config = dict(
    d_mlp=1536,
    attn_scale=0.125,
    init_std_qkv=0.0152,
)
MLP neurons of a small language model. Each row is named by its layer, matrix (gate and up: input weights) and neuron, and shows model dimensions 64-255. Each number is 128 + 24 x the weight over its row's rms, rounded and kept within 0 to 255. Numbers have three digits each. A neuron's up and down rows have the sign that makes its largest values positive.
Before each neuron's rows, "fires on" lists the tokens most often at its 100 highest values on Wikipedia text that the model never trained on.

fires on: " of", " children", " many", " not"
L2.gate197:122119128087192121154117168149136123127123144130120119120102156151155095119086149120122094127118144153113112141129158153157143162119160119113154096133137113120177131149128139128058115113157143128118142143124147128141108097106106096157161131164108131163100109147100124147125106132113123151116138135131122104131135127106099114075147130123120128145141114145133124097129157104131168144122138094155162138126185103126110154115142150088119143136084130111048084109085132155115139121119160131127132134135098122170136134121140105107156131115076059168095127176166120129140143156137106146
L2.up197:127130160132179115123106116077160117113125174083086088109138124139160135138111124127141145127153140147112120142127142133127154126142163095157168152150113166128112104091119121092097151069157161103136128144176131104182134068151080088125130155115101127110141096135087131138121146130172157170116120133114147114101158111138099164185120139130139113103090129128126136133116104135166149159166119111126107134107143122105079144142115144167117144121104179114109133101141153113150130090119124128144128121111153172142086141143129116102121148118076076160084124159139135126159090190135081121

fires on: ",", "),"
L7.gate589:111146119118141193153114128125118159116118115118110072131120107154114125153109090125133153141105139134068128157099133131133116134160150155140059113133123105143139123145151126064155125182144107141139133111117108146124152100146094148097128163118133143133150128101155137129158133097150116158123148139108121143149150098100115131176141116106129126166148115121144140102160171134116105136133115153155132170121119150131103144108121115136138150080131140137153081119117128101148122161167117091137160122106137091132123119109121108120131148143117130085135156105095112127156112119127167129
L7.up589:120193130143051098147127090097130107154120155142113142147114086127116092124104135097144135108150126170093130100108155129086133115124161140131146105139108142116137117167117075155123137148131127162131123163174079111142174131162121145127129134133101118139127123103167122167104150086120145148168116111087122120120124122132082140167156109120142095110118084134108130138132165125157112126121149112165167137169115092147096117128127065090205154145151143138105106084158145119132140148118118083167113118162137127107165130115108105135099121104124130134104167188075134122119122124150115111

fires on: ",", " and"
L7.gate826:153124152127132092152132124132157131155139097122115174118153119130102096116105124112127138136115093143161129142129131113118145120122093162149123125125128103097105132120111134105135162139129133164169149118132162155139130140145072134131110171103098148140117150132117132083159150080122114147124083152170136145116117156126122122141119171122150078142132114074117166127157126155157076131116115106188121105119132096141133174150102141158139142153136128092065113121136115110072108125146142132150113128128137149132108114129115139091141169153145091074120109144137129132191119149148137130
L7.up826:125136153121162148147168125116119137100121105152120111131132177096150092132112131115116157133108123060114125115129163154131140127187099163160120103109130163124133106112145108119148155166122129136115110130119160152135118098157103130082171133111113116137134129144165119140125130153115127105141121146131144152096121129102124131114122101181137108109164131098134114145135124156126149090150122110139108086125121145141147126114120156154147159107143106118109129102149185149131152124121145114130125095144092163140132141127105117141109157152112135149077101137147086077132153114141136120

fires on: " of", " to", " self"
L2.gate600:084150123104123087122134175145124197130154112166137142144131120143118148148061131085111087118136163180155147116066155107139131161137106103132151106118120145126152104136099091142106094118135135127125157117136163135134156117083112136146126133139124124102145145115164117123103129151125107143112134135110136101135082115100138126120136105145129127146137127140163083110110093143124163117128158139127141137144121113131094107090099138105154131159114125117071105130138131139116145119091099091140123128127110131131140117121162124160132125134141082163190144139119144137117078140075158080
L2.up600:107148116108136096146127114153143152132188112128136103138156132107180117170087123139126131172125127082125149201125214132097130091100174114175091155120142102152155142079107167078084141090160150137126150121114140152077149125112112134138107125139144136133145154111141152110085083141108113204129119090138156117146129121146148129142138112107116125139093097138124135121127145117139126147161127117123129160133155129143113164161100141102134149151145117147161142125122160113113113139128127076139115115126135161147142111118129119163155118151137084096123134112162132123128107139155145136

fires on: " from", " at", " under", " From", " through", " by"
L5.gate1328:113129112153117112109115114157128181077130088105131112134109143131096089117121173104132102171161091146094144093121127108178174143125194140102101114141163089146138121107143123151217165107136142125139110109137103090115194115150122146095088107121145116118137143142093163160132109164150123089086147135130158115130129136130135171118156112169119100158121154136093132134141104104140156154132146163063128163130109097109123154117103122124132117151092156140138100080135115119104127118135088161150119111128131120123108147157139122099073109111138114116129089097136132082107131110109161128
L5.up1328:166146135125114166138103153124117133150100104115125131128144124129141143111138100150113130111152114131106106118083112096085121092155135153115113096139129101170131144146132163118168115105113111140119153123143100156125181130157113124121103140137183141145090138100118146111119116132133125122145112143130164122112077131134139124141123152118146161125088116140113114102136183146138100142090126107125125188142060152112050110157116123130120178158166116112156126153103122164106134149133140147130097074153155136108101161113132079144125173152157150073123127104129134116114138133139097152

fires on: ":", " including", "8", ";", " as", " United"
L5.gate494:137101115172123128117132147103111139123105105145128103118166102096101130141109155136129132098150120185100131169108082117110144120077087158148158136161138111137168121129103170130091132108103129156120106069076084092083127113138122134097124126120115120106123134132114124091107173164132131139106155111139140123145114148102143144158183123182123087123114105167151146155124125049137070125149181113120133137101132116120117074121144134127107149113125113130125159130145124115113110105110074129117157134148122137119152131137137125077140166171107147089138111183156090125067091136154117164
L5.up494:165123119129138180100150118077123157137135153145138094135125101137134151143135113105127116157162152124076144110099136126145144096114121180094123140172154170140142179129098098137124128139093136175112168160121114143122130135145134141115156177175093094138132123182149113123166139143142146107134125134133150120141131121124098134148123099129112083116112122120134146166165142074092104113144167162157130110131139121098092130103131169133150118095136087106113172188128144135123125105109104111118116102071116170159121140174138101119128130128108131134175135107127074114087143135128092169

fires on: " "
L2.gate927:126141133142160163145095130097130121093104159103111123104136119131078113151112097131118150111115114135162156153155128144112096136143142149106145149128113128157131097134105148138140097128155128112154118101136093152163127124162126143161114100096110127134115122128113169108128122139160130135149121121120126134147146132111124199054106148094137146057179154109145099137152133136130074108127126149166108159120118104108161118166148137141112120094132103100146142127153146143096107098085104114145150113174096108161121123117140124084117143172138150104102100010137133079112091111163114099
L2.up927:125133130127174134112124148110110122142148145136134102120111160097071133145134131159121118120099126154135139139108085125149096153112128132145127168130130126141158107137146148136139086126132112086115133113142104156126134132146129119130147089127137108105119132146106137143124114133152126039155074110127109104115122155123113203036108151101100132091147129114150110103121113145137114165102095146153141144092110110125128093125154144097106137095117120111145129136120141153111112092084146133148162126176121104121148159165133164082093161164125149131134117103121110115106127168168122124

fires on: "M", "\n", ")\n", " and", ","
L10.gate1235:155130152126156129138130145119113138108172129136116124117116133159094148113123170128095113160124113135116134118158137135108122127121171116115157105124102142140119093124124122140133133107100142140128101153080115139146149129110124135104120125117131135133136186145104161088121159135144155097119160099117119147092144117147118147137141150121124119139112146148115107190155110124154139120167098119133128155113135185136106133116097124112170127094128162138118137128127120103151124134186104107109165125067108112160152134128111122132134123133118166133128126122124111109155069095105157114
L10.up1235:095141129152122147103121124163125181130133145101128181126146131146180145083171136080119111185097153143109095106172054135100131084164115135151111166098094156106144135120089151141128125122134107162087100124130133115110133132136107139084123125123132133145162110164147132115143106140128103128111169131108098144158090146137083112146103087124145120105134102128142060085163133122131127110111131082108155184084119127123137117144073123110183103152159150143153159142124182149116130115138128121107132151118146143106113077149115127103108135123157137160133139097122125160097119080149107127

fires on: " James", " Charles", " Thomas", " John", " married", " Henry"
L2.gate463:086096093090158105087146148168091134119135155103115113145111147131140152122150124111084155142110125091121179128185112107102138133139139118131144152133141146147096170146145144132143117101126118123133106123163132149126127148179133134161095140146141129091111140140129174158143109127129122192108090151147155104094139129155114155143130071147106120171164093152136131112099137139123112104103124113144120123118109125108138095130128111117142125146141131148123119124127152119129138145114143088078140132135102169157159120139132136098136110159129137100153133154145143145147139137152120151
L2.up463:165115103130068112103136157117104107145136145141133089119129113133141144129132148151109175163138113104140149120128132114115132096157140141143126100117157135149094127160149166145087151122137082093143157104163149166119120124137140127140102162145122122124143127139089105137142150142168163137132114138151154132147128122104125160073105113119119124133117131134136134156114168101150136151117174095146112122171122133140107130121152133177158162140114139102104094127100126117144136069136071137120125126125125114129131099174166142122120145182094074112112142151123136119122133126131129112

fires on: " his", " her", " local", " their"
L5.gate1156:142133101164195118142125127108136126118191133118140136109154123086112129106119117127154096116132161122121113094094146141142091117109097132172139180099149144121113135173111121134126106120129108116127109139109158126114093120121139103110116121117135139144144136098149129118154119145158144103131142061131138127129132090078188115124119137149138105184087107154153170124108114095114118137126140124145104124132100132111120135152108151099123120103167120165123144142160156136135130124103122186158111070120105121129130130172105107067094095136151146130095107112100128118120127125137105129
L5.up1156:119211121068161086132102125115095145114145150160113187093168125130130131109153096085119120127172142119134146116150158132131154129113128154161127111090140132100123178121142124059136159121115123070157143118129117123139084122113128151112097127090112077131136149112152159145156089134169125139127125093086120108142072106108146126152128155116135133119101119116164111091113128135128133093070164111136127115164146134148107153145118147098104112144123115166101101184122140149120156101087145110151116152118103120089102125112131106139155153145134126112149129171107159115139127138117128129

fires on: ".", "0", "6"
L5.gate698:141109120105130131115135158112103161154127171115161162132149130114100142145116106149072120152157096143144145135053119143118088114097102134112084101121146157107183152126134145137122131125153084097111098121143132143139127118102103105108157094098131133129110179147159105115104121149169154153123154101175137132153117107164098093112132100085136153149121107090115172149089140109135150130142144105141111100112130160102136123145131100102113094106128151129178157103159139143102161119112122170173106125126130144122122126118161140126128092068094120086107102115119141177160095151128109098
L5.up698:166103129155136132140124121157096140155155117123128082109172114137131094177130129129140118138176165150167193127125136158086142087131144139140134103136134181121138168127112115175117135131140123153097115089145130111134130102146115139108178119165112137159127128147137144146118104130123117166139150093142121157110140154077121142083133141123140143158100128124120120152097193188132122148109155120092156094120148127140143092137121089102171133162154123136140064157146138164100157092127110148127118128136120144120121112153110084145108119123106103102157103150133130094108132133123101172

fires on: " ", " (", "–", "-"
L10.gate1024:165115158128136168105146136126102128115124078120155118089112129070148158128113136096129148127113148112138161141145125109136120111121146135081136109127119151129136123159187139122135130123165136113158071132141088156160110158119127145143066120162084126105128088118134126157131103121175087136120129105149122094142115132143165135131147159096134104159183142165124118154122112103112091130108148138151097157137113119112128106111088134127140162139145133166100098114108143136107140135089143110088149157160116122135140150112161144175112114143132096120103143062118151122153123127146088140
L10.up1024:138109133103139158101156135131114138107129159163133132116106170098123144134114113112128142166159136099111140165137134120128130121119123143108098161115143158120142135127153115138096113127115123065141121142155126152143118136106146097161159136150133094106123117125143107158096140149133138126111124121154094118132127101100124170102106184128150123137142146139113113167100139121093083126103112114150085167142108147153154144102096148161133140133124138188143047158127119151119143140106138065101126090136128115143100098138143109138130157119115125152103128101120122136171138104122122137

fires on: " as"
L2.gate1202:151164118119109131129130136111135136149125139143112117094161100080094107148110142132174114078137139179082114110102115084110178110105085131099122098140122135124113173095107122123081134125101142124112129146082125080089151124145160216117122120140132116141111137149075125110144140129104127148128121136118143108158155119106123151140146118114144168140142113120128120149133128126100119137136130124117136138151124119097145172050128144153113086104141143150086124127154134068097068112142070091124131113153098113164138138137153115068110144107162192154113116116132101103101138144164165159
L2.up1202:155142085142094086153121091061085132133112144186177134117081114086132165149111122143146116116147139090073119153158134132136174140136118142094122159129135120139177163090116151133121164115120123142115133143101148123144122154125159177145098097132138152170136134156106164116172089105111126149096121117122112136130158137167119116111125155114125158135169143091106156143094145173144123112120115171127120109149117080098158091092153150132169180146144119158129153161153097122116118160149074154126111157180128106120123114137106126121156107106182171144147132141080096153123106168146147110

fires on: " h", "h", " a", "d"
L7.gate271:125098111124186128137164158163069120127124117130194125137169118085150102146157148140127119101099099118128112122126130124149150125136182163149110140161150078123125089134135077146201156112122135122166141127116111163075115133164136157123121118144125070127113103148100222146133141092175146133162088174116147092125100164174103154132139134084116144099153090127136113115145108131130101143079094138159116147136123095125131140133110130098108115138127123143158111157109106118104101110142086110110184171105146144081129099151117119121154158134137085114122132147148130134104154145123187121
L7.up271:112128126143086126140134119158137129140122133117147140184157101127173142145128113133135070137091145133145118125090101137139159130128127104122119123141129154125131145125137075151155135130106120135094089185157127125123152129151133139155137153127093139132155123146111112109100119177134096136115151119158149131152100144158146127143116145121135171066129134116124137161091086137117127127143106151111136125112152163106157181101169117138097128114155127111087132133154093121130163153121125083099062144126149128146132125143157145127081118111092138151095135203133171098125127110087171110

fires on: " her", " more", " him", " his"
L7.gate652:128142090111132161172137129085088094087165112134128159105164154121190072071123090112142126158121080146139107147145133094100155117112133116148119181120112137151147167133132144164128160137125110139129150157123134082140145073125128123142119112129135128082135127118157147120132098164176148120124182109142127144167116116076203106147128114171153115080128117110145112143103093093128113171100152142133188121124116107095126123096078092104145211133085092117107125146146129118136137087128144130105156142098077138124151139176121141097093113179091092129152132177126153150106140167119116145
L7.up652:150119096120126121119085145105152153133170150108115125065102135105095120158155145084110152100178140126084107107108121135144150154140131100169168125123113123095075138129135135124134109122140085129141105132142140120153126107114095121127046146130186137108110119114121122163110095133149123180139099162088184123108080129102151111117073103112106104158129110102136149124144121110118108116144161137107124172089109123104150142138141113080115159078118147134122115138171093131136126121111155142099148127112126135077090180137155165133135104139126121126085154133108124142136110115123149157

fires on: " has", " have", " had"
L7.gate994:141135105164158141194158150156157150099145126132162129123163137124083142135122105142148136101169117111130128113145166146135123094136126130116185119120134161118129081163143126122123123178077084124163141112082142111130100098136174135137114163139152145150097099175110156157080166113123151103099169119097131131077117125171121143124122178094147168177141134090132130159100093127076123147169146118130114131111128142133136118145172153155121124151140138178121101166145138133064140125105116138104090095139173115163125125124140148185163169101150122136127128131136115174122146107091138177
L7.up994:138157126157113152152165073123157098160141121114128122110117141131125120098169135091168136059116088111092148094093168105158117134146076177135161130109146132134172095153107141091126150142114143139116061105181191108099077155129128158153117101151109146104144108160098144111136148118106120094135104117121133137173158103136102134136137132101131118122137140126113137133146113128158138132155117136110122154094109089148130146134120130104094131180123106124170103157064115099124144112131134108146106155149123150138163111137108149160110113134108151123121101138157112154159161142104172137

fires on: " by", " By", "pine", "By", " |\n"
L5.gate1518:154126111152123143131134126141109157121095144139159100105104180210114110109175154121132121104053151112112157142104188121153112133159161118136146115136163113124140133137127164138132108122140122093173085100155132122128149148153074175136156089129175111080125159121139075120133081082125117096134138136113117114113144100119118069132129112141134163148145143115112119157132124071139106100175135138118124149100091133136062158156147122150142120135125077120130123164136129144143181152123130098137147093128134085148111165093111153130150132148114100132087142120121123093138127178117113094
L5.up1518:117120098173148087120115099157150181128114121121131129131157165126060134117133147102178150126133078150136140156118134125163144127153130119120099098109132129127136153136140145113152165119112148133140104164100145116140103103134134143125144106112109115140106118125160118144138110106132118082134137142111123157137120118153168104172153111140116125134129135146127134123135129135133106106127152144120093115122138143146111056132131094154110118132136114071100143128129145123143123158147096138143122144136122146112125155105097135130179113139170118082130097120129121121173092185057112100

fires on: " –", " |", " |\n", "-"
L7.gate1248:109176081122150092141122137139111165098165157200125155104118119142154117142116112118173132114123115133152196157143116121103149101136115143143130131145133127100110089136140149126161157126099107124120147151207141160162154110173104090136122097072081190135132145135119091161078086080064142133095162145132107146133137153098133126089146176139152112119092123089094109131144107148133130149132135113114086091114133143127129164115153089158121145110119126143135117127154111124096159123123108187141109141134140094103122108155124077106120125151131121146169105135155151091127093119111117132
L7.up1248:148134176131130125103159121117137109109158138120126103147092183118101162137116100155117110149185104132133131080123088130129118139115120152164163133092161120151107156171121110139065157129102158121144115111146135127093113111141146149125144140119110165150131150129147092121099159123103099106127130102132140138134115124191117088109147103135108119134165135120107183123122149097112104156076115167128123132142096106122152134151132112130127109134146157127110118097130146149102136153133130144082099115179136135135140156121105116168112107116129165111138163166152086148111157111114123117

fires on: ","
L7.gate759:126122125146136163131130104172111154106129096121102139137104126149111073113149122123134160127130124135091152199073109141099136138125122189132098105102119108142105130129120100137135163123131109134149145097111119129120157099170158092145126122069135143148161189089158122140091135090083138109172163129124107134108110091083119133154134117098150151110126125120090128115132134089150127091098085141116087146148160134104118142114118130107116139102139125165117148119085169088137133136102113112084156103156122087110144139132123153151141123154100123137137146163107091116135085120124102123
L7.up759:178117137160142173146148100137114146104110117110115143128112141119139108113127092135126122103143134132079137107131162135126132113090125118125123152094113077139112144120138112157135104082139106130104120128106097118116130048170159122144115124076107182119131138087134128155114155130099139102125170117122141113117118149150123116138116075147155162120113135154105116154124122098138147150132136168118132142175157122128132113159129138134125137174092144165102119114144168140160151147128133115097118111120149121113138149101117148071133138130134123111138173097109141153143129120157123132

fires on: " of", " the"
L2.gate1335:107145128114198089122139135205150156165111119150093120132120163126150150127098147123126135120096116149123128185123122133115173141132133104124153128107145150138204154115089119147158125124132129141162103117129152160125144153139121121128127157147105143123106119154116113120103117168137117136161146139128133136103134134136132109091121124135144141142116117104083158073159135117146138137147141122140149134136106136122153115139149165121122117109103114090128142134162129117112128162088158128125117166143129198136129125127146127112128133121129104147109168147137125112146102172100149130
L2.up1335:145087139113205147126134138133122099128076143113114133106103189155145096123127165108172116119138108090101166180153121145106124160124134124117094134120133169121152091093114187101183138108151125132081115148121116163141148113092102069150136113115119130108129150108151114150148091134160135151089117102129154136139156087141167122135141117121146097135145123141116122142097129127114092150103106138129115133150172126114117124140111093130106067116112144109139127139132157115096164104138147111116165114133168156138154128186101129170163119100115093127145111088123129089148118105126148118

fires on: "==", " by", " in"
L5.gate374:173123102159122133134151184185150151154140130174138157140119095107139149082131151133100139125119135117106127147101119147142131134127122114109154112145134135157152128168136152124140124102149106121171111142156130134101126120189120152107100084194101106126094107105070149154155140122115118109097103135084183116146144169137116119113072148103112139150087106115113134102147150111086129128121125143128150145148104159119094167141103136118140117150151171106129132139168122132122185106109139194150111114125122122122123150126098150132133144140085110124125114123127114103120180154135147113
L5.up374:164137097141120066107123148169159137129113151123162117122109163112073126121162112139157125112160132154106155145111110139166136150130118141123150139105117124123138139137142117157109091152121102102112106134101092107115129120155162136080100140132147135153123088138135123104113106104168110125103096116137146134111128115161138118130129125126103149165127112155161071173154139130139130096092164141139129097134119136146123158127147135167127097153140184132091171131093128123122122127083107162111116107112122163126140161170085135163190107120084127117114123126092098119114141174159145104

fires on: ",", " and"
L7.gate619:134129129154116152151143158117085137136157136125123100136114107154143152113135113128140214144111117094148149130132139150105147148105139159121067100126121122136097137143111127137191057107117134165093126146164130121121134159128110121113093111107130135131143141086155109151112162142124150141135135157098114165125184101119115132099103087138092152119124094178134117104108121136120096108135110148139164100148111112128119147112126147099094161140139124132137105099119151107126140157167096098147150123160119082073146115116055093112130131096130111117089139124081062103104146116088127134
L7.up619:134147148088095173145117105126098136124123131122110150127114081124124144136101102115100114142108170143100164179123133147103131111107116130116110146164115127149138128112128109098112134160131131102131086123109124100115100097097120129151096099139129108098088106128148206140125135111138106093080130129130094113118146117139114096112150079179144148145140131148120097104163129148107144136176115120144104145114150110133101170096140145129115161150103147115132073149155127132138122124140140131124101133125138088110166130107143088125147143148149147123135096162130123135127076107140184113

fires on: "1", "0", "4", "9", "3", "6"
L10.gate261:129089106089146095149134161143114105119140076122166133118134116114151117124116078105123139102113134128166102110109130143167111131080169134159106134156137170160125111112148102179110109123155103122125126124127151191153133104117137123153126153140115099134078092116144081135078144148148138109119114116103085149136095138132123142163136125108134046142137127117112131129140135145114096188092105147145145121114177140142164106108109146098104112122111154149094143085144141120119140132144124129154153121134116133146100177131085111164065084136138122166098135089110123084164116139124112112
L10.up261:177100116116122086133102140123108107133112133103182063144139136174108157130168123090119122120122127082172127145125160132118140142198172127119123125149107112146136138115114106155140137155075193138165122114143103124118125087122129157155118143108162132213122138123156107114095142131122109112086109121130105119124110149134133140122136118143105135134116139108157129112142158144115101156146091150129134131096113132100174114145139102104118105175112139107097086097161153125090139109141106177084121143101112147132146120111085107136131109127127095124111103121127136059154109149131107130

fires on: "3", "1", "2", "0", "4"
L7.gate421:157123112088160138129159137155143161174104148078123079138131100079116146097126151123127178090144150123148131121171160105138139134101133166154114152147151124124109146142125127143072142084114098123103159105137150155152153188130056135115083072078114124135189135131104115126140119121105143160149135122110133100086124128125136162092123130144142134116148112139152098083142102182120118107142141113146153111117154103175160092141155117136100146126139126103169099141118106111123132100110118146121107105108104134115133148103156118116108133153161149103111094129167102181149164135146131172
L7.up421:117134147129174125162126133125125103102126157134104132082120191143109104098137118077081127167116163125150099128131143157135140164154136118122112119122119128139090141128079112120137091144182110179090115124132133100160125149114154102149126120175142160131104100196135132102152136130086136115150142100150153167157140121165124135135155133107073136128108131111162127094116101099137136097112103093092106152131156109173086145124127110151141169118149152097134126128160128104171128118134144152142113147127139075172109144145089107100115117114173182141145138153099170135125168149093107127

fires on: "2", "1", "3", " "
L5.gate1078:098127108124142180121107101116130157138126134135096111135142119129154093111125129127142170115125124131116098113137139127112113121158120103137103107116109114135098106101166139154109112153124093138096123148140185149193091139129103136111126126132131154175120151142132138166115147132138104122148111157058091106132096090054137158088100118132117138165116139156114123153127142133127104109108113129108132116138145121111175091093145154124116107096136147137158140175171149096093095126107093093122135131101152111103105150124128136089171108177103096062117141145118130127131118161083120133
L5.up1078:139129128102124185107148146143148130085137120103114131100139151175128119116128109135107100144135147128133116117089132118137136131108121076105104172095141136117126088073160157123105141105152133153134123112087083078169126115103139171136112116204141160112100132146165096107147147135144146111136144129124149136053093126139154095154169102133125132160155114126139118112127152093152121137111101102140191184128134128149160144152135142110121125082117113140053142127077122110152145132114094143149131120140111154119099162110114098125157104117153133125110150122093122122127150157134176153

fires on: ",", " ", "8", "0", "9", "6"
L10.gate1083:114150116101103134147125107084156141132132124128143114103127094141105126131155104131138128139144132110135095108125102134142131129134121123144121124116092113132135153079149119133143161179111130184181103086101135156114166104147077147103056147136144130133118140152116110164173133089100111138136120142122169120153135134139157106109123141136177112181170110149101164056089155122138112136142155138126130110134125125118167101083143144195125116124123140114152148084109117101162128149131097115164129142133109125096140148113121116131108162154131096112104115145153125090143130181130119113
L10.up1083:119177122154131159076133131077140149132139131182123122126111106139132147145112125121124118091102143106115115120132076161128116117162144134158089140117106119100131129116126168108128098138154105114123125066095124158107189090153126104104114177133130143107128118124121167153099138104124133144116118162090144155114124113154119149127116139129146101069175101132120105088124140116111117127063117142197147103121092091128169094093124082123133137137161121144119141121147123139152095114134148099152111110176075142143197122147136106138149156128165112142090140151106130107129129135143118121

fires on: " at", " attended", " attending", " graduated", " from"
L10.gate1469:116163162134111109092123174173149170128140102129137147123080146106090186113072130127137144159125068115149105135152148116157167107149143141115109138086128119130082115133104121114126156135112117089121135145109154130099142112152159148141126110103138098131129194111152123120157110099177155102146143108157162156121121112139139119110149132142164094130101153122130131158178139143135097108133088138116134120113092092147117132137141094151097149127139134136166068082115128108122112162141131167134110136151094097131111143175129140100139114168096113147126191159155163135113168143180124127
L10.up1469:140166090112124111111099149132133131079131130138136134141140139091095111137129168111098109118147141141089116137155126146156105146102116127106118109144169149162155133156111098129162156123102118104153161124155136091106182124144111178116131118092150114159093119149142165123133158135110143151143097108117120125125133113124103098104148130134155166082084109118104126127095133101134146113114106124118111132100156151133113108095156089100161164150120173129124126142091171085148103130098128124157098129133115133153108165147130105118136126162099147109115113117123128137112151143131138106

fires on: " William", " Henry", " James", " Richard", " John", " Mill"
L2.gate1321:111127134116139147149124126115130093133128120119109066137149099106089149139138094166092114134110143133165152130107135135097141127128114138111136161109096134140106093089136133155113105156176127092104098136145104155155107108130083095176146158156094158114129160157146122097141126159118099163119106132133144166116121112128093175133115107122135103118125160152163100107101084159161120070105109122142191126100151095122157134144115103120157136159152096089131141126109151093180179130140107087115100161133147144136103140137135145114104150126105106091111145098173128157095150127132048127
L2.up1321:073137103127110082129127147087101113129110092122115082105161107151114151110128134137136106133104116100137143138107151150092133127125085143143120161094097129125107093105126112156111167162161119122098102153135115145128122141111089128151140168143095191125157123190115089094128125156153123131116093118133136145143111122125123165156104112140138119096127139157182122130118116157141134083132132100134165134119168079147144146146104101118152104129161151078155123109103104119155170114127142085103108135100164142145098098175128168127137148127103120116126158125166116115089131132112114133

fires on: " and", ",", " or", "/"
L5.gate1329:184117151147147110147153126128118129127101136150120127129124094104134102154149148132124122130108119128122108086119096117137093143128136141147156138129127135130122158116130127115128131111190121154129122145122147081160118149153117128121106142079111144080141144102136160100132168146070160104153093171138125174097176118160096169176140118138139122100126118148143118150163100162146062119126072136103118136105135099154150195165137112125150153117107178143123101088125122130149127122164110098133118128136118133112151091158110095166110122071136155108142113153131158142116118085151176125
L5.up1329:138126092114135173148123114164187160097147126124097126162094118126152075132149157130150122144132115120172102151111120121117127148195148114107077109155125117139108155125146154065127146151135164123121130133130137122142082117132113136108137180149126107128091125121148138178152120140109130093124140101128115098133130141128110162147147088157132137153112076141142093116113159145151154144139141100120108094081119118111133125150104100134143169115124146156122162130096143109158138119165135115122151132145157118140167109148150136166134109104106158124110128150125101155153090096138158068

fires on: " ", " a", " (", " during"
L10.gate432:121125147124142140137129138139118142092099110110099115155129134125140177136145131130163151118134105096129139116129110087115189180106072112138158134151134124109120106145100097090151099102185117115152101111102152105103192121140141118110100135137110098139125072169140130143162087120100134115070093113127128131113119116129166134139106140092135152100125117111149146125148149091106139174128102165140168112145126101105104149128130092119134163143166135119154144122131117096117142092131123107120146142129140129102144093121115115102127090133123135109143142138117084172149146088115113136
L10.up432:112166150117116109124116135153120128153139137147129080118143124150138158141103160087157145098095147150130163135168134142131146135097119139135166150105165107148157097136151107113162153131150142144134110119141096107145100125153159109140061129153115126114158133137134119102148097117124159134094140133120104094185156122146146101157137119099139128122122149113164107111128140144131161099167160148101103101130130121177084180178117143167126109130118140132133152128108103160131121146103184125148159153126137114113147098098111130129084108116099133137155162142160099167133114116127138094

fires on: " |", ".", " –"
L7.gate213:129164136110165091138122132133110121095111139136144120074168154143086170139120096122148135126128119167162187130122110138114087168108157168117129133133149136132106138134127169103165125139105123105102130140164150127086116125153116126165114124104125170158171106114128133112098141113141099176112131146147111138133146144140107131105105126136111109144133155092092122114130143099158173121082109135115145139126162109078147097117129127103129090096092133131087122077122112127130137141149098140101094143108177103122065124138131124110161107159161161090144084115161090090093124122098126109
L7.up213:124138106127147147127144152135134083090128147127102113140120116130100113139131154100106121146163121101143176156114108138089137126132120124183140142107134129155116151158095115110112143110106145158125125114109121141132124116136175143156099100131123138112118109136151138104088140124130112157127114101144132111119164154140129090116163101123135133113085158126107175136127149098129089112138096109112109154121114130121083136133148154124109084084143152160149110106103152132105109176110135138083150174143121109132116123166138104111129165112113157114133165130124138135113126152124110145

fires on: " d", " h", " an", " a", " double", " dual"
L2.gate1223:108092108116154165130154136151094156101169107091133128149101121124196153139100135144160161056147143127122102122110155140165160146134117149145114158153120099133156127106099115178128156104074140141124141120138152099130102148140125135112145104137114135144085119153120095131147175129145129139130117124141114127107101093143130150132096138099151139153107125147170064116142137159107112134159186146106145114135154125114127140129162160157093104213146109150125157159094184161094136147142103166097156137109172136153135137145093157105146107186146146113150160132094118106086138126097150111
L2.up1223:111103163127207123137143124163142100120133134155085104155117097158129146149118120149152130107123087135116118081167074141140175118132106142096118178141133114100136142130101139142129119175122127150104158135168122128149126152137113086145123138144125164124096159092147107136122170110114137141105112153131104114155108106111105097121158120094103101108131128148174108089129121088138109162098126139129160155123184160133145135131206140181112122148157122145117163145130140169098106150141138128122111137157163132104154153155126136125122125141103144180112174151119131107130121160140158133